config = dict(
    n_kv_head=7,
    d_mlp=1472,
    activation='swiglu',
    norm_place='pre',
    rope_fraction=1.0,
    tie_embeddings=False,
    init_std_up=0.0244,
    init_std_down=0.00264,
    lr_mult_down=3.0,
    beta1=0.93,
    grad_clip=0.5,
    warmup_steps=200,
    final_lr_fraction=0.05,
    doc_mask=True,
)
MLP neurons of a small language model. Each row is named by its layer, matrix (gate and up: input weights; down: output weights) and neuron, and shows model dimensions 256-319. Each number is 128 + 32 x the weight over its row's rms, rounded and kept within 0 to 255. A neuron's up and down rows have the sign that makes its largest values positive.
Before each neuron's rows, "fires in" lists the words (lower case) most often at its 100 highest values on Wikipedia text that the model never trained on.

fires in: "first", "pistoiese"
L4.gate396 [112 150 132 135 122 120 117 149 157 135  58  42 108 134 180 137 130  62 167 106 132 118 122 130 101 194  72 160 151  88 163  85 178 163 170  88  92  78  98 131 115 112  81 124 105 122  70 123 155 144 101 115 134 178 157  76  87 135 107 135  88 145 122 120]
L4.up396 [105 141 167 124  82 195 159 165 160 108 104 123 163 134 117 190 165  52  85 110 139 120 143 126 128 148 100 139 132 123 145  86 174 108 124 119 164 143 161 101 136 140 197  99  70 113 115 154 159 150 126  78  71 124 121  62 133 145  94 186 156 131 103 165]
L4.down396 [100 133 130  89 163 167 171 184 131 178  72 120 160 161 155 124 162  93 117 106 115 125 107 128  79 141  99  86 104 149 133 127 105 127  99  73 167 124 153 126 109 134 107 122 136 135 128 132  68 118  80  83 125 146  99 151 111 133 111 132  91 127 109 106]

fires in: "british", "scottish", "danish", "american", "english", "however"
L3.gate877 [148 141 104 149 139 115 149 101  35  90 115  88 119 155  76 121 151 130 130 192 181 167 126 130 117 100 117 136 107 123 118 144 209 123 157 141 149 200 137  98 103 205  73 119 110 100 131  93 207 155  99 100 108  81  41 126 136 117 155  79 113  99  75 110]
L3.up877 [196  65  90 153 127  69  77 210 125 115 186 125  99  80 141  83 122  99  94 122 165 127 131 133  98 133  69 126 133 165 141  98 114 121 136 113 138 115 142 129  79 181 101 111 144  89 135 162 134 106  82  99 112 143 148 138 182  74 142 108 105 104 101 127]
L3.down877 [167  94 119 107 128 153 180 120  92 123  95 112 218 151 117 116 164 109 158 153 104 126  87 173  93 117  68 103  99 118 180  94 158  44 166 155 115 186  91 208 109 154 118 127 127 103 120 145 146 118 115 122 156  90 129 168  76 138 100 133 185  70 135 153]

fires in: "it", "she", "he", "who", "they", "these"
L4.gate1393 [148 145 140 197 152 125  59 147 105 118 137 118 108 112 140 144 102 108 120 115 136 136 144 183 165 132 123 137 113 143  75 114 127 122 102 154 127 114 169 118  90 134  71 191 123  98 159  97 159 157 136 167 144 119 106 170  95 169 152 143 153 130 132 110]
L4.up1393 [140 126 105 124 143 106 101  71  90  82 164 175 134  47 124 147 208 117 180 126  90  92 147 182 115 152 100 127 122 133 139 131 107  78 170 136 167 177 118 149 120 147  69  81  65 122 111 166 179 135 140 152 101 105 117 124 134 169 123 136 165  70 126  91]
L4.down1393 [109 155 119 184 155 113 151  95 122  97 125 220 185  83 132 147 136 117 168 169 107  71  68 124  81 168 127 173  93 136 202 134 145  99  92 127 130 189 126 124 173 110  94 103  80 132 117 135 128 115 128 156 188  82  82 109 155 177 175 141 127 106 146 139]

fires in: "more", "full", "much", "most", "slightly"
L4.gate1364 [146 126 161 118  59 101 212 118 132 141  76 133  94  93 124 125 155  95 136 147 140 154  99 157  70 144 109 133 139 114 163  89 132 170 119 142 174 120  95 158 139 152 142 156 140 192 141 236  82 138 134 122  42 103 168  33 148 153 120 104  55 140 160 140]
L4.up1364 [122 119 114  30  51 171  80 140 130 138 154  94  61  77 110 126 165 101  91 125 176  93 145 157  86 111  94 113 124  75 134 167 116 182 171 113 151 113  99  95 119 128 132 143 157 151 110 177 118 116 156 133 123 209 113  99 115 130 159  54  93 105 172 164]
L4.down1364 [100  99 165  91  70 136 188 149 149 152  91 116 103  81 134 175 145 159 189 140 136 143 144 138 122 142 103 158 146  75 182 100 176 152 113 116 126 160  70 162 123 195 110 126 109 195 128 178 125 131 135 109 117  83 162 153 107 153 121 113 128 165 143 171]

fires in: "has", "had", "having", "have", "each", "e"
L9.gate153 [ 98 105 108 164 173 188 160 111 128  88  81 134  94 160 116 139 111 148 114  74 107  85 118 149 190 100  96 172 132 148 129 157 179 107 150 132 165 128 114  91 119 119 134 151 103 112 104 166 145  87 188 149  99 137 124 178 150 146 193 119 138  76 100  92]
L9.up153 [107 109 118 113 153 120  74 127 120  88 118 133 146 128 176  85 148 139 171 140 177 126  85 120 132 121  45 109 133  91 139 136 195 142 112  52 201 165 136  97 117 158 165 114 115  93 120 124 170 117 144  84  89  97  85 220 100 114 159 162 108  95 146 136]
L9.down153 [130 114 107 112 160  99 130  80 157 142 120 106 138 183 167 106 104 158 155 130  99  96 121 130 180 118 128 123 118 142 100  99 169 132 113  55 168 119 109  86 128 104 133  91 109 146 182 102 100 137 135 103 118 229 130 159 121 128 105  95 113  59 113  84]

fires in: "the", "a", "s", "no"
L9.gate173 [129 128 167 116 144  68 106 191 114 134 173 133  87  83 146 102 158 102 149 139 157 191 120 115 114 124 161 139 148 168  57 171  95 151 120 146 118 125  99 197  65 115 146 172 192  70 181 117 120 181 168 141 190 160  96 135 129 134 128 145 120 161  80 191]
L9.up173 [148 125 102  71 121 113  66 105 137 100 164  89 158 103  89 224 108  93 176 152 123 126 100 114 127 170 139 115 116 111  89 125 125 155 119 114 121 155 134 155 143 175 141 106 147  75 129 184  92 154 164 150  94 126 139 120  63 111  63  99 105 127 121 145]
L9.down173 [111 136 129 106 152 102 120  92  89 111  96  93 139 157  63 170 125 109 111 121  69 129 153 158 141 165  98 157 114 113  85 106 105 160 176 171 194 103  96 149 145 103 108 142 176 137  16 124 139 131 138 112 154 141 186 128 176 111 133 124 169 135 139 108]

fires in: "of", "many", "some", "thirty", "most", "thousand"
L3.gate917 [108 140 131 108 103 112  85 137 104 180 168 112 142  89 106  55 119  91 114 141 121 155 137 126 150 132 136  60 129 167 127  96 166 145 130 108 127 115 120 130  79 104  96 113 152  55 107 120  89 108 133 127  69 135 123  85 188 128  79 183 179 136 153 102]
L3.up917 [104 149 113 109 147 110 132  84 119  99 141 101 145 111 150 170 145 160 116 132 165 100 156  83 124 189 141 145 163  78 120  72 121 114 138  30 143  92 211  93 129 147 106 139 137 107 161 139 144  80 135 135 111 126 123 152  67 119  98 127 112 154 104 126]
L3.down917 [147 127  48 115 119 103  89 142  83 116 103 151 132  53 153  99  99 137 141 133 103 126  91  99 135  83 124 109 113 139 147 110 151 141 136 166 140 100  95 172 168 115 135 184 105 112 134 126 162 136 154 110 111 127  98 176 199 131 113 138 124  84 125 147]

fires in: "in", "of", "votes", "to", "with", "s"
L9.gate858 [ 82 107 185 179 160  89 233 124 156  90  96 134 121 148 129 109  80 149 169  96 109 139 124 108 161 152 143 133 154 123  87 200 153 136 139 114 132 146 100 114 124  97 108 132 163 142 140 216 180 148 138 143 133 167 118 107 114 107 129  73 118 173 124 123]
L9.up858 [202 113 106 104 175 158 137 122 126 120 140 114 109 149 151 122 148 138 105 107 111 169 112 113 106 181  85 146 103 120 164 145 101 169 146 111 174  93 115 117 131 188 158 133  74 169  96  97 118  97 119 139 151 123 121  73 145 190 103  93 155 201  90  87]
L9.down858 [ 82 141 169 105 131 127 113 182  70 174 100 142 124 107 164 150 141 128 118  75 149 149 131  89  35 167  86 136 129 121 139 112  75 144  93 179 132 147 167 151 172 141 183 167  79 142  91  81 130 103 160 155 173 110 124  80 104  89 146 162 133  81  91  97]

fires in: "who", "he", "not"
L9.gate151 [206 135 142 136 150 119 190 118 173 106 118 123 134  93  82 100 149 101 117 135 117 127 154 169 134 128  50 152 153 158 117 120 135 126 134 129 107  86 121 101 108 104 149 102  80 110 158 131  62 172 138 147 163 119  42 128 142 156 158 160 219 101  99 134]
L9.up151 [130 143 121 162 103  98 138 108 140 146 160 171 154 167 141 135 170  92 118 188 135  46 129 136 116 179 127  98 137  69 169 120 147 132 153 132 163 143 151 110 114 134 123 123 118  97 119 148  90 177 136 151 144 113  66 115 161 149 114 153 124 103 161 147]
L9.down151 [156 143  85 105 140 118 147  48 133 109 124 129 150 152 130  92 130 107 148 114  88 137 115 131 163 124 122 142 157 132 124 124 170 153 132 151 150 111 145 170 100 105 104  51 117 134 138 150  96 119 159 131 165 115  48 142 128 153 131 145 133 143 149 143]

fires in: "a"
L9.gate1035 [ 77 189 104 152 132  92 113  50 152 168 117 123 127 176 134 129 116 152  75 120 112 148 137 124 137 148 155 110 139 148  75 177  65 154  91  83 223 132  89 100 156 111 133 105  75  76  96  84 114  76 182 123  41 157 111  90  81 115  97 123 123  64 194 186]
L9.up1035 [156  68 167  86 102 125 131 120 157 178 118 127 118  80 124  88 116 145 139 150 139 154  90 102  94 129 169 144  94 170 124 155  98 103  61  99  80 138 171 147 170 149 107 105 119 119 151 148 117 102 137 160  63 141 165 137 137 132 125 163 167 125 165 185]
L9.down1035 [129 129 134 114 119  92 115 121 121 181 132 156 136  76 134  46  91  77  73 112  92  72 161  68 115  81 198 135 142 122 141 121 109 171 165 139 153 104 131 149 149  93  89 114 135 218  99 121 115  81  72 169 132 202 143  41 140 104 159 160 100 145 132 146]

fires in: "in"
L9.gate1113 [140 116  97 145 119  96 151 109 103  90 126 125  87  95 167  90 150 123 137 113 141 143 104  98 176 154 161 134 149  92 171 113 101 123 162  89 137 149 150  56 202 140 141 155 160 148 129 203 143  79  64 107 111  85 176 157  82 140 142 124  88 179 146 167]
L9.up1113 [133 159 182  88  77 116  98  98 131 145 111 143 126 129 150 115 164  90 152 171 141 120 127 162 152 124 154 121 129 132  91 217 132 129 137 122 121 102 174 120 122 129 120 140 136  96  96 112  49 128 101 159 139 131 143 112 187 188 140 142 109 111 177 118]
L9.down1113 [173 123 169 112 122 118 114 116  65 133 157  76 141 132 141 148 156 138 166 119 116 210  81  92  92 196 143  79 148 101 176 134 125 111 140 162 150 138 188 112 139 214 135 128 169 120  73 160 194 148 157  81 104 112 155 102 119 122  81  80 132 121  84  80]

fires in: "that", "which", "he", "who", "they"
L4.gate467 [173  89 225 120  96 147 203  71 111  33 116 117 166 108  52 147 118 139 157 183 150 182 171 157 104 133 136 144 123 158 156 121  89 106  72 159 157 161  73 122 182 170 126 175 123 141 190 121  96 124 127  98 184 164 105 142  98 173 153 123 137 122 169 120]
L4.up467 [166 108 169 148 115  90 136 116 103  75 156 135 120 174 128 102 121  92 220 146  90 149  84 163  86 113 108 155  92 167 146 154 170 160 136 137 118 102 179  84 173 141 150 166 103 149 143 189  77 151  91  97 167 195 102 160 132 122 147 133 162  98 117 134]
L4.down467 [162 108 144 195  95 137 121 107 120  72 176 114 160  65  75  85 164  80 180 115 148 119  73 117 102 141 146 148 143 170 149 144 108 165 147 126 153 142  99 181 137 197 162 104 109 155 168  82 116 111 143 119 177 128  43 174  97 178 133 153 142  70 117 156]

fires in: "only", "first", "then", "present", "just", "also"
L4.gate1360 [179 126 133 102 104  99 165 114 135 123 105 102 130 145 110 190 129 127  95  96 187  97 161 126 153 163 163 111 124 156 150 157 159 146 109  94 143  85 126 133 177 181 109  84 124 120  70 131 116  94 105 133 115 139 123 100  59 102 103  95 255 122 130 165]
L4.up1360 [ 71  79 127 125 102 168 149 177 124 106 159  56 121 130 161 116 115  96 119 113 129 172 127 126 123 111 121 176  95  69 140 167 122  79 136 126 158 195 202 154  92 183 131 181  84 163  86 150 128  84 171 101 111 105 176  81 109  99 133 131 157  88 148 180]
L4.down1360 [ 82 128 161 107 134 123 143 118 184 109  95 101  93 166 150 136 107  84 192 104 150  96 125 108 128 120 100 111 115 190  81 131 159 146 153 114 162 152 170 143 146 109 137 162 119 154 109 235  97 125 118 115 155 128 149 109 124 151 171  75 117 116 146 148]

fires in: "two", "most", "three", "chess", "stranger", "these"
L4.gate1261 [131 141 127 112 116 139 130 110  92 118 162 129 167 165  91 122 110 113 107 125 175 124 142  80  49  85  77 140 152 150 147 136  73 149 135 123 116 125 230 123 112 125  86  98  86  85 144 149 151 143 174 129  48 165 183 142 137 103 170 152 106 148 117  99]
L4.up1261 [100 143 163  92 111 108 185 115 219 131 202 159 117 132 122 167 183 125 186 151  73 167 123 128  47 138 147 148 122 125 102 103 209  50 165 118 108 108 163 110 113 120  96 147 123 165 119 141 216 156  97 139 139 167 121 152 100 135 103 159  98 148 136 105]
L4.down1261 [155 107  92 130 182  42 158 111 152 180 177 187 129 114 116 117 105 141 109 114 175 109  89 140 125 108 112 109  76 126 136  71  94 158 106 174 161 152  86 128 136  86  81 153  97 164 147 109 159 144 181 133 117 123 190 175  79  59 105 163 140 149 140 116]

fires in: "of", "the", "among", "many", "all"
L6.gate1070 [140 179  42 126  98  51 112 163 143 141 105 114 115  74 100  84  73 129 119 154 138 134  67 134 110 138 113 183 136 170 115 160  92 127  73 105 159 121 113 127 108 102 122 120 153 122  94 128 179 123  98  78 114 146 140 149 133 169 110 120 127 115  88 152]
L6.up1070 [154 215  99 134 171 131 178 120 161 125 145 150 138 110 118 112 122 114 145 134  93 150 178 155 125 153 139 100 144 141 148  94 130 205 138 101  71 126 140 118 168  90 157 175 129 167 148 141 117 107 120 127 165  76 121 142 155 165 143 143 147 108 147 133]
L6.down1070 [129 148 119 162 130 143  55 113 107  79 113 122  77 132 128 154 127  92 132 110 117 184 142 148 159 102 151  52 134 122 123 170 158 110 105 141 121 124 113 145  92 144  90 159 105 142 130 140 115 125 110 119 126 142 133 123 156 128 131 204  90 128 176 113]

fires in: "born", "father", "life", "married", "biography"
L4.gate327 [216  82 106 126 102  89 134 108 126 119 146 201 166 130 121 160 106 147 183 152 125 123 112  96 131 133 121 136 114  62 161 137 170 124 155 103 136 157 135 154  93 127 103 136 109 144 162 135 125  56  99 114 130 140 109  68 119 155 139 114 154  74  95 135]
L4.up327 [170  89 108 132 146 107 124 137 163 146 113 149 153  84 177  99 142 131 103 134 102 151 139  96 158 110 116 131 108 139 133 181 120 114  92 134 111 183  77 109  65  82 150 119 145 130 115 124 168  99 164  64  98 171 111 101 165 103 139  87  95  44 158 135]
L4.down327 [ 96 148 106 104 120 129  91 164 150  94 119 106 105 109 131 127 127 133 121 156 126 133 178 164 125  90  91 142 136 109 140 178  77 163 179 139 126 164 158 173 150  93 144 112 199  75 115 178 209 158 125 185  71 160 125 126 114 175 149 117 109  98  96 152]

fires in: "of", "after", "scholars"
L4.gate1102 [ 58 105 119 114 147 119  97  87  94  97 150  88 136 178 172 117 113 107 154 132 184 149 112  76 125 109 113 109 106 128 155 127 110 148  89  82 105 140  96  80 137 153 148 175 146 126 164 119 123 102 119 145 174 139 106 104 136 128 171 146 102 120  67  81]
L4.up1102 [163 149  98 110 118 129 125 122 169 142 120  86 149 109 162 101 154 164 135 110 187 119 129 131 109 111 119 110 100 115 146 134 103 218  90 210 134 127 125 113 150  61 145 156  87 103 112 178 108 125 124 126  86 117 148 137 125 127  95 139 168 121 183 105]
L4.down1102 [164 147 141 198 134 132  60 130 117 190 114  70 141  91 143 133 108 134 121  92  90 150 142 132 195 161  94 176 104 155  81 134 141  78 131 164 114 102 155 130  68 143 100 129 119 128 147 118 120 146 118 128 171 101 167 117 135  73 194 161 154 182 168 106]

fires in: "with"
L9.gate8 [103 157 154  98 187 137 152 109  80 127 139 123 126 136 139 135 128  88 143  89 138 166 159 120 137  82 138 123 110 114 133 141 100 136 103  94 143 131  94 119 122 152  99 150 166 175 148 165 181 140 130  83 105 110 161 156  81  97 150  82 162 142 153 177]
L9.up8 [128 148 129 117 139  93 112  94 150 100 127 107 145 156 103 111 123 113 148  79 181 142 166 111  88 154 143 105  70 133 177 114  94 135  89 144 120 114  88 123  80 151 120 122 113 128 166 163 164 103 157 134 142 149 173 117 162 136 150  89 101 171 131 180]
L9.down8 [145 152 169 116 157 164 143 167  88 130 124 128 103 127 194 100  91 134 197 124  76 133  69 140 113  66 153 110 127  82 163  86  86 163 122  99  87 146 109 132  64 128 104 165 137 103 165 141 136  73 126  92 112 109 163 178 147 124 167 129 150 160 144 140]

fires in: "has", "he", "she", "field", "have", "jost"
L10.gate641 [151 136 136 142 145 119 111 158 112  54 148 156 207 208 166 106 121 139 198 173 153  99  82 166 151 154 132 119 119 109 204  88  79 144  91 122 115 134 121  78 128 131 127 137 152  88 138 145 169  99 103 146 133 124 151 155 156 164 113 113 128 173 146 123]
L10.up641 [143 107 162  61 149 159 149 135 179 111 142 170 111 194 170 147 122 134 157 164 115 111 117  66 155 105 180 137  92 137 126 161 145  86 162 127 108  65 148 166 143 125 140 159  99  99 119  76 108  92 131 151 114 169 129 137 122 155 107 171 107 147 137 152]
L10.down641 [143 177 125  70 122 141 119  98 153 128 110 156 156  18 118 144 171 150 111 125 135 100 112 117 117 102  87 154 157 181 113 129 145 107 149 136 133  87  96 140 138 145 116 108 152 147 128 170 101 154 114 165 146 168  99 225 148 104  86 129 165 101 160 107]

fires in: "a", "they", "an"
L6.gate906 [187 123  92 134 123 165  79 134 130 141  98 196 193 168 196  92 127 163 112 110 139  92 107 108 154 101 135 128 157 163 101 142 176 154 105 112 101  99 136 153 141 185  97 169 126 173  80 190 111  88  82 135 124 146  94 105 115 165 186 101 138 145 138 145]
L6.up906 [119 130 180 147 155  92 166 155 176 172 124  89  94 121  86 154 115 125  69 114 105 100  83 159 145 153 164 112  97  94 122 132 101 169 109 134 156 114 102 150 117 123 133 166 122 176 175 114 138 136 165 138  86 155 145 147 119 129 108  95 178 137  81 148]
L6.down906 [129 114 125 107  97 127 174 150 133  99 162 164 208 157 116 137 120 112 116 145 114 126 179 107 182 115 122 141 190 135  86 165 132 119 154  98  94  88 156 140 125  88  84 124  91 150  89 146  96  98 116 142 167  92 140 129  99 100 108  93  89 119 164 145]

fires in: "he", "she", "filipescu", "then", "connecticut"
L10.gate1048 [ 65  71 165 158  80 136 161 113 165 143  79 175 124  94 151 161 130 131 171 149  96 138 115 151 135  96  70 123 100  99 120 103  45 131 117 123 157  92 154 128 111  89 125 144 108 133 109 165 138 157 175 160  81 122 140 105 109 125 145 148 154 138 127 178]
L10.up1048 [155 117 136 127  78 157 138 153 208 127 156 152 158 127 120 156  98 105 129 124 107 105  91 195 204 164 112  86 105 111  74 136 112 153 119 161 143 102 141 161 143 130 126 159  77 147 145 127 181 153 126 114 126 123 123 127 106 110 170 143 115  91 155 154]
L10.down1048 [159 141 164  75  99 136 127 164 105  78 109 131 124  96  86  98  77 107 120  45 166 142 110 115 145 121 127 164 172 142 152 104 103 194 109  97 133 165 213  84 102 118 116 172 196  88 118  99 175  74 137  88 163 147 177 176 110 129  93  93 129 101  34 156]

fires in: "all", "each", "most", "any", "much"
L6.gate894 [ 94 145 129  79  91   0 128 129 167 145  65 121 105  76 105  86 106 163 158 113  88 124 107 129 110 135 107 100 151 179  89 140 131 124 114 144 116 133 125 100 108 130 109 163 156 146 145 111  91 165 169  99 127 148 128 157 160 134 138 207 156 109 139  93]
L6.up894 [181 148 137 138 114 137 134 117 111 167 121 107 127  80 127 141 125 136 112 128 151  71 118  98  84 174 115 148 119 112  87 146 115 142 127 124 150  80 143 135 153 200 110 162  40 157 146 133  90 122 177 114 125 141 136 137 149 105 133 102 174 117 120  84]
L6.down894 [145 166  90 164  70  67  38 111 177 125 112 132 166 106 116  79 105  90 136 113  92 174 155 113 169 103 101 157 107 138 164 109  88 166  61 132 130 187 111  86  94 157 145 119 101 190 121  75 113 102 159  23  98 151 117 123 116 166 115 142 101 118 147 155]

fires in: "and", "hence", "then", "intense"
L4.gate578 [ 98 149 126 206 139  81 135 123 163 109 141 196 144  91 124 142  77  89 143 108 118  90  97  95 112 136 137 132 119 133 118 134  70 143 149 107 156 127 173 114 160 142  89  93 146 153 121 119 128 116 154 137 111 138 129 198  80 134 100  87 155 128 112 120]
L4.up578 [120 127 160 190 132 121  96  86 143 131 130 131 160  97  93 130 135 158  38  87 165 115 149 166  82 102 125 140  91  94 147 123 146  98  84 128 104 145  90 160 156 212  28 200 170 151 141 135 130 114 119 156 147  72 187 125  75 158  83 144 129 143 139 121]
L4.down578 [130  82 133  68  98 146  69 200  94  95  91 144 144 163 114 106  92 148  86 136 208 111 110 101 197 182 115 130 126 111 137 159  93 130 155 131 139 111 162 100 112  39 172  96 144 135  75 101 114  73 141 106  76 105  97 102 158 149 177 156 128 135 168 110]

fires in: "will", "with", "would", "cannot", "made"
L4.gate1011 [ 90 136  84 117 103 153 121 154 109  29  94 122 145 112 206 117 106 129 135  53 136  61 120 124 105 104  72 149  77 146 105  94 132 110 145  94 157 162 147  86 106 148 129 109 149 109 102 116 167 104 107 128 138  83 111 113 147 165 156 132 153 123 148 157]
L4.up1011 [198  99 152 122 156  87  86 154 102 113  94 137  99 116 108 111  77 101 104 176 126 130 176 120 153  87 120 135 132 122 116 215 138  98 141  65 106 132 125 126 107 144  92 121 192  77 135 150 169 148 113 198 132 205 121 119 114 109 118 156  73  91 146 125]
L4.down1011 [194 204  98 149 145  98 108 124 115 105 129  94 146 135 111  92  75 100  75 150 150  89 121 133 116 204 143 132 110 151 149 127 109  91 163 120 137 142 157  75 112 137 182 120  83 135 162 143 177  93  46 181 140 111 101 118 168 107 140 144 107  82 153 193]

fires in: "to", "will", "could", "would", "did"
L10.gate1187 [160 124 155 163 141 135 132 115 165 175 112 177 108 159 106 137 135 152 147  68 128 116 133 199 180 146 106 108 153  89 137  81 116 108 109 158 165 145 150 111  81 117 115 157 172 131 166 125 142 198  85 170 164 114 162 106 124 153 159 165 126 107 112 141]
L10.up1187 [134 133 125 153 101 147 149 150  80 142 125 114 168 185  68 171 132 159  67 192  97  92 140 121 170 150 119 119 113 137 152  92 132 131 116 133 162 107 134  84 123 119 150 143  86  73 145 120  98 143 103  93 140 111 175 114 118 184 163 152 129 142 144 195]
L10.down1187 [152 116 175 158  85  83 102  58 160 112 145 134 151 149 135 100 132 162 142 146 146  84 191  60 156 123 102  94 123  98 124  83 105  94 146  72  94 144 138 131 117 113  90 125 117 141 133 153 179 157  90 220 137  82 114 178 122 105 157  88 101 132  89 114]

fires in: "they", "she", "he", "it", "we", "commonwealth"
L4.gate77 [177 149 115 122  80 124 120  89 115 102 116  80 138 148  90 100 145 138 120 164 145 142 175 136 180 129 131 125 124  72 117 168  95  79 170 121 129  79 106 110 153 202 117 181 103 135 170 109  99 236  87 157 124 209 153 133 114 176 132  92 185 133  94 123]
L4.up77 [142 132 165 143 118  95  82 154 220  68 148 118 168 121  78 113 132 167 149 123  85  97 112 152 128 156 154 114 115 131 104 116 153 145 123 110 118 159 130 161 129 162 187 120 133 167 135 108 107 154 146 120 138 125 127 197 159 119 166 115 105 114 138 106]
L4.down77 [192 156 139  87 165 146 127 127  92 150 140 185 113 157 122 116 167 211 129 131 141 144 101 165 148 145 148 128 109 114 105 105 157 135 136 161 136 135 162 142 109 108 136 162 127  87 167 162 134 107 136  99 157 134 110 194 170 121 107 149  83 127  68 119]

fires in: "had", "has", "have", "according", "not", "hasani"
L4.gate797 [119 163 175 143 117 113 138  59 126 131 113 170 136 166 150  63 119  95  84 177  67  95 104 158  68 138 110 181 121 149 138 120  78  90 113 129  78 112 181 101 144 126 144 177 202  96 136 135  66 104 122 139 173 130 131 117 100  89 114  90 143 129 115  62]
L4.up797 [136  87 121 126 130 139 157 216 187 117 121  95  78 163 153 126 112 152 146 127  79  91 101  88  92  91  92 122 208 172 141 147 104 128 170 146 145 134 144 132 152 147 138 130 152 113 131 116 100 138 139 139 146 166 164 182 153  82 142 117  83 124 151 116]
L4.down797 [113 162 171 134 126 175 124 154  90 153  70 179 150 132 144  58 129 126 159 110 137 146 146  91 160 128 154  81 120 167 174 167 134 134 130 130 151 105 135 155 136 124 137 105 163 142 140 172 136  99 106 127 170 195  81 165 160  71 166 143 103 143 125  62]

fires in: "as", "vice", "elected", "for", "became"
L10.gate98 [153 164 124 107 141 109 142 150 140 140 165 152 216 132 110 108 115 122 154  91 129 162  63 152 140 110 105 115 117 142 128  93 104 147 104 144 151 147 144  95 120  80 112 136 163 108  79 194  95 128 179 128 131 102 120 121 135 114 132 128  84 167  94 131]
L10.up98 [179 130 146 153 124 151 127 118 172 118 169 152 142 177  90  93 107 148 112 164 134 173 104  91 193 105  79  72 106 189  49 136 140 166 147  92 138 146 125  92 146 168  95 143 139 100  87 161  80 135 131  93 132 169 133 155 166 153 117 140 114 133 108 144]
L10.down98 [148 163 115 120 135 120 105 134 130  88 159 157 131 152 181 134 124 125 129 114  91 145 120 169  99 151 113 105 102 183 146 118  93 136  85 133 105 151 134  80 193 141  92 111 112 165  89 130 124 182 118 112  80  51 130 185 150 154 141 133  82 134 129 162]

fires in: "other", "some", "many", "others", "most", "such"
L3.gate723 [159 116 131 109  97 114 115 166 139 135 215 150 177 109 156 176 102 112 122   9 113 118  74  87  88 159 139 136 136  77  92 106 116 113  40  82 178 118 124 136 104 132 137  89  83 163 126 104 123 153 182  95 109 170  68 116 150 129 114 139 159 124 183 174]
L3.up723 [104 127 122 119  72 160  86 130 172 173 107 199 182  40 113 126 152 125 128 160 198 139 150  87 188  70 138 137 176 153  83 161 151  86 176  94 100 168 117 178  83 115 100 142 115 132 133 130 194  61 135 144 120 164 174 156 116 140 137 121 122 130 155 133]
L3.down723 [174 174 114 118 125 141 131 129 133 161 156 153 131  64 125  98 116 105 106 111  66  99 139 156  70 167 132 161 144  57  97 153 147 110  82 144 179 130 148 125 116  85 118 121 129 131 133 180 119 136 181 138 130 126 157 147 163 169 105 161 174  43 135 150]

fires in: "with", "vs", "used", "against", "despite", "hp"
L3.gate1356 [102 124  66 136 150  68 205  93 149  46 127 163 115 164 127 100  92 146 159 152  80  85 164 129 123 114 153 134 154 114 132 128 149 115 123  85 118 193 153 124 114  65  76  85 100 119 161 140 163 162  97 106 109 176 122 130 169  92 122 108 143 160 178 131]
L3.up1356 [136 121 154 144 134 107 164 193 196 151 137 152 112  78  79 124  98 113 139 102 108 166 102  77 184 144 121 111  66 110 140 158 143 122  98 141 162 108  59 151 106 117  41  99 173 103 159 108  97  66  85 129 108 162  89 121 183  35 157 149  84  91 137 118]
L3.down1356 [159  87 105 145  50 135 152 165 134 121 148 140 103 167 102 101 106 119 187 110 126 131 169 124 142  86 141 148 136 160 103 142  82 183 170  69 124 177 112 137 135 110  94 134 180 168 141 148 140 116  78 104 116  98  68 125 156 142 184  70 189 128 111 129]

fires in: "sports", "climate", "baseball", "cultural", "tourism", "golf"
L4.gate108 [ 36 142 162 126 150 166 102 117 132 144 107  84 159 144 137 118  92 158 145 107 162 128 140 120 112 159 157 191 108  89 164  85 106 135 167 148 153 111 101 163 101 168  90 144 150 146 123 156 112 139 138 130 139 129 150  99  90 153 117 143 155 186 161  91]
L4.up108 [108  97 153 108 113 113 107  82 152 139 190 121 123 101  76 152  99 179 134 138 141 102 133 160 149 167 141 101 152  20 205 162  80 148 145 104 158 142 123 131  77 192 102 140 142  96 160 143 161 105 129 107 104  88 170 114 122 180 116  78 136 173 129  97]
L4.down108 [161  95 114 154 225 121  78  98  88 135  77 125 100 131 107 159  94 150 122 105  88 137 177 114 132 182 137 176 132 110 159 130  90 169 108 140 181 136  80 146 137 155 102 187 201  87 162 195  97 129 154 118 126 173 154 135 115 162 147 114 156 184 120 115]

fires in: "several", "of", "many", "two", "ten", "numerous"
L3.gate861 [140 125  91 174 125 105 137 146 129 115 171 108 179  75 108 115 177 103 108 147 184 196 101 191 188 143 118 153 177  85 163 148 136 121  73 121 119 116 101 101 120 147 121 142 147 122 147 107 102 144 156 169  83 108  92 143 134 146 157 147 147 113 182 137]
L3.up861 [143 158  82 180 152  94 126 140 124 115 126 135 105 149 127 152 171  77 160  58 143 108 112  99 177 184 131 124 178 115 129 132 203 121 144 117 150  98 124 134 138 102 160 114 123 124 102 131  93 114 181 162 135 115 156 167 169  88 128  99 144  95 163 127]
L3.down861 [152 168 109  87 109  91 120  84 135 131 117  90 126 114  97 100 109 111 177 109 145 156 105  40  77 172 140 115 127 127 106 108 172 102 192 141  70 141 146 112  98 102  90 159 123 179  81  95 125 103 190 185 185 135 164 203 142 151 146 150 152 105 155 152]